Weights of a small transformer language model.
Size: 14 layers, width 256, 4 heads of 64 (2 for keys and values), MLP 704 SwiGLU, vocabulary 3317, 12M parameters.
Training: a variant of Adam for these matrices, 659M tokens, 10663 steps.
MLP neurons of a small language model. Each row is named by its layer, matrix (down: output weights) and neuron, and shows model dimensions 0-127. Each number is 50 + 12 x the weight over its row's rms, rounded and kept within 0 to 99. A neuron's up and down rows have the sign that makes its largest values positive.
Before each neuron's rows, "raises" lists the tokens whose logits its output raises most directly, leaving later layers aside.

raises: "eration", "er.", "er,", "eral", "er"
L8.down663:45 51 55 57 42 52 63 64 65 44 44 77 39 39 50 30 50 54 47 51 28 46 52 44 54 53 32 57 36 46 62 54 48 43 69 64 56 55 70 43 50 52 47 39 58 58 38 58 44 50 50 41 41 32 55 53 50 52 48 61 74 38 39 35 38 47 33 47 50 57 48 53 40 58 57 30 34 64 40 61 49 62 54 57 37 68 57 63 51 59 42 38 37 60 39 51 32 53 48 66 73 55 45 68 42 48 59 54 43 66 61 47 59 48 58 53 32 55 62 59 50 54 45 59 48 48 29 60

raises: "er,", "er:", "er.", "ers,", "ers"
L5.down618:34 42 64 72 42 61 42 45 63 60 44 58 47 60 55 60 47 56 41 46 19 36 62 51 40 32 66 52 48 55 43 48 53 44 52 54 58 36 49 53 54 54 48 33 26 56 57 59 39 36 57 45 46 48 70 52 39 25 57 56 57 74 23 20 51 50 51 52 32 52 65 34 41 68 50 27 64 51 64 39 54 61 47 76 27 41 62 41 61 52 60 55 74 50 47 50 26 62 67 49 65 67 66 55 59 37 24 49 55 56 30 28 15 48 54 56 45 63 38 43 62 51 42 65 52 57 32 19

raises: "ers", "ers,", "ings", "ters", "ers."
L5.down289:45 40 45 55 47 61 54 63 71 27 62 41 66 41 58 45 46 47 53 45 55 51 65 44 44 49 69 52 44 43 47 54 73 26 39 62 53 61 57 47 58 72 43 70 53 52 52 53 42 62 34 69 65 59 43 46 53 40 43 42 57 34 55 53 28 41 56 60 25 54 45 36 77 53 40 35 52 49 51 61 38 15 68 55 61 48 65 53 52 51 54 39 39 54 30 37 55 59 41 47 65 43 48 65 47 55 59 18 68 78 36 57 75 47 58 52 53 38 73 40 52 62 29 42 68 60 28 41

raises: "ures", "ural", "ure,", "ure", "ured"
L8.down38:54 61 53 57 55 44 64 43 54 69 59 37 51 40 43 78 35 46 59 50 38 53 50 51 54 66 62 57 56 51 56 48 59 45 24 57 31 41 41 42 29 68 52 63 56 41 52 31 48 45 55 48 69 54 47 53 53 70 67 56 34 43 60 78 53 79 63 40 43 56 66 45 47 47 51 62 22 43 39 45 44 55 39 46 53 20 60 50 44 34 31 62 51 65 56 46 55 47 63 55 72 52 41 62 58 33 59 64 68 68 41 45 49 59 47 64 58 37 33 41 86 71 42 46 48 52 67 50

raises: "ing,", "ers,", "ing.", "as,", "ers."
L9.down681:32 63 68 40 63 44 55 62 64 38 52 56 43 61 71 46 48 45 64 46 49 47 53 45 49 54 56 63 17 53 48 52 64 51 53 44 52 29 56 45 59 38 44 65 34 57 69 46 52 51 61 65 51 55 42 46 77 54 47 69 56 47 57 42 44 36 50 92 51 53 53 51 53 57 42 45 89 51 42 63 48 33 65 81 45 52 31 45 58 42 57 48 62 42 44 61 44 45 70 28 53 65 55 60 55 54 45 53 38 54 54 53 63 60 49 55 42 63 51 32 90 53 58 48 56 61 50 59

raises: " album", " song", " story", " version", " novel"
L10.down112:48 57 44 47 72 26 58 45 59 47 41 51 36 63 37 56 55 65 57 45 56 49 37 60 54 32 47 32 32 44 51 44 39 52 66 67 27 64 58 53 37 55 46 61 53 45 54 38 51 40 54 47 57 64 62 36 45 54 36 47 53 27 45 36 37 30 33 68 53 52 45 39 55 58 45 52 42 52 56 36 59 57 31 50 32 55 50 37 65 61 73 62 45 46 38 67 54 44 58 54 65 58 51 54 46 47 53 63 38 52 50 76 51 75 61 53 34 41 63 32 43 50 47 55 50 62 44 59

raises: "s,", "is", "s.", "ison", "is,"
L10.down294:57 64 61 50 58 41 55 51 61 41 53 39 35 69 66 68 61 46 57 45 56 38 39 56 52 39 55 68 34 79 66 46 45 48 54 64 70 72 51 68 42 54 47 65 57 45 62 50 46 77 33 32 37 56 40 54 85 58 50 29 66 65 51 59 69 70 47 38 44 38 50 54 76 69 42 57 38 33 45 47 34 48 54 65 60 51 37 35 45 54 55 56 47 54 18 73 20 52 51 43 56 70 49 41 33 52 40 41 52 42 45 25 50 42 45 51 61 48 48 43 57 27 45 30 47 70 45 53

raises: "an", "an.", "an,", "omet", "gan"
L10.down106:55 59 43 35 49 60 33 43 63 38 72 56 49 57 77 46 48 60 22 61 33 43 68 64 54 58 52 66 59 59 49 53 36 61 43 70 61 42 42 42 62 48 46 27 60 44 48 26 70 45 69 69 62 46 70 65 58 54 53 23 55 68 49 35 51 57 46 39 37 65 45 38 58 47 45 46 52 19 32 36 45 51 39 68 51 49 69 51 58 44 73 38 46 51 55 40 60 45 53 58 66 40 56 62 45 48 64 58 34 42 25 72 44 41 48 41 70 50 49 49 63 60 49 54 56 54 46 53

raises: " song", " play", " debut", " guitar", " album"
L9.down597:45 61 35 42 48 53 22 45 64 48 48 37 47 55 32 68 49 62 37 88 46 50 39 57 47 31 41 56 47 58 55 49 54 58 64 62 52 44 41 44 53 45 65 60 39 59 65 53 35 39 51 52 62 53 65 52 63 60 56 52 49 43 30 57 52 26 60 40 61 48 62 20 54 54 49 48 35 53 42 50 49 15 37 75 45 37 56 34 44 61 46 54 69 44 63 39 46 38 54 58 48 37 61 59 40 46 52 32 48 61 44 48 51 58 48 62 41 57 36 37 17 44 37 43 49 63 30 42

raises: "n", "na", "ta", "ne", "ael"
L7.down36:43 55 21 66 62 51 56 48 55 47 48 53 42 45 67 46 50 40 65 47 52 46 25 33 56 35 38 52 38 33 42 42 56 48 60 45 49 46 45 44 43 32 40 56 43 31 48 78 53 52 31 47 37 50 47 56 55 48 61 51 59 53 53 60 57 69 64 28 59 50 63 34 25 35 19 63 46 35 41 73 39 52 75 46 42 55 80 40 37 67 52 47 56 56 58 38 72 63 51 64 40 46 49 34 54 40 48 43 41 47 54 43 70 61 39 61 54 34 62 57 49 62 73 42 53 59 52 29

raises: "ice", "ix", "iddle", "ic", "ale"
L2.down445:52 62 62 55 47 70 55 55 61 47 53 49 56 42 43 48 46 56 61 44 37 55 29 53 35 33 53 47 49 56 44 47 41 52 55 51 50 52 52 55 52 45 78 52 70 67 52 46 52 40 30 50 61 54 54 56 63 53 58 62 42 56 61 52 28 32 51 13 63 34 41 53 58 45 70 31 43 09 39 50 50 53 56 51 49 49 48 68 60 76 55 53 51 61 54 55 47 57 48 50 64 44 49 29 45 48 51 48 50 36 63 36 62 34 57 50 54 73 72 53 59 40 57 36 34 31 48 63

raises: "s)", "s", "s;", "s.", "s==="
L7.down328:50 24 78 80 39 81 52 50 43 55 51 41 49 44 69 75 47 58 45 49 62 51 64 47 39 44 63 65 40 26 54 30 59 67 68 26 61 48 51 54 44 48 34 58 42 30 74 38 52 57 52 83 57 25 47 49 49 32 63 68 68 63 50 61 50 44 47 89 57 41 51 40 48 43 62 39 62 38 47 54 70 51 70 36 69 56 47 50 23 30 53 43 52 65 37 54 44 53 44 40 37 51 47 45 27 69 33 35 39 30 58 35 59 54 31 44 35 73 33 70 51 48 38 57 52 64 44 54

raises: "s;", "s,", "s.", "s:", "s==="
L11.down277:51 32 39 44 63 44 75 42 40 56 36 29 45 68 70 44 50 56 62 58 58 65 24 42 53 53 59 31 37 32 57 60 34 22 74 68 35 47 40 65 34 41 24 62 52 49 83 53 37 60 49 47 47 58 41 49 53 46 47 49 66 41 59 60 56 74 51 63 36 51 57 48 47 55 56 44 36 44 41 73 50 69 55 64 48 48 58 57 62 61 47 51 60 58 51 52 41 60 51 27 51 57 47 40 35 68 28 30 63 57 52 39 45 30 42 42 73 69 45 52 44 62 16 52 48 77 30 52

raises: "ings", "ership", "ing.", "ed", "ment"
L10.down573:46 55 50 53 24 47 39 60 43 37 35 38 54 54 42 45 67 64 50 59 61 31 47 31 47 48 48 52 48 39 69 56 51 54 61 54 38 29 68 40 68 72 46 49 48 56 65 34 39 60 38 48 60 38 50 49 55 40 51 64 60 30 35 62 57 48 66 52 56 38 55 43 37 44 42 45 42 65 65 47 31 37 67 55 37 49 60 50 54 44 57 56 59 43 54 58 51 48 33 43 63 61 24 58 52 64 67 45 52 38 35 58 49 63 45 51 49 43 38 41 61 61 45 39 58 70 19 35

raises: "ings", "ing.", "ing", "ung", "ing,"
L5.down470:60 54 47 44 58 80 41 63 64 37 46 53 61 45 61 45 52 39 82 67 65 52 58 20 67 55 59 58 42 61 37 47 43 47 49 55 48 32 41 55 45 55 53 54 23 66 65 58 53 63 43 58 57 70 41 27 49 60 47 61 43 34 49 55 36 52 36 69 41 63 57 36 60 51 56 56 49 61 61 51 59 31 59 53 51 58 67 46 51 38 50 53 42 42 47 63 48 49 35 52 40 74 36 33 37 54 47 52 52 74 39 54 47 72 69 53 49 28 54 40 40 70 60 58 42 55 33 67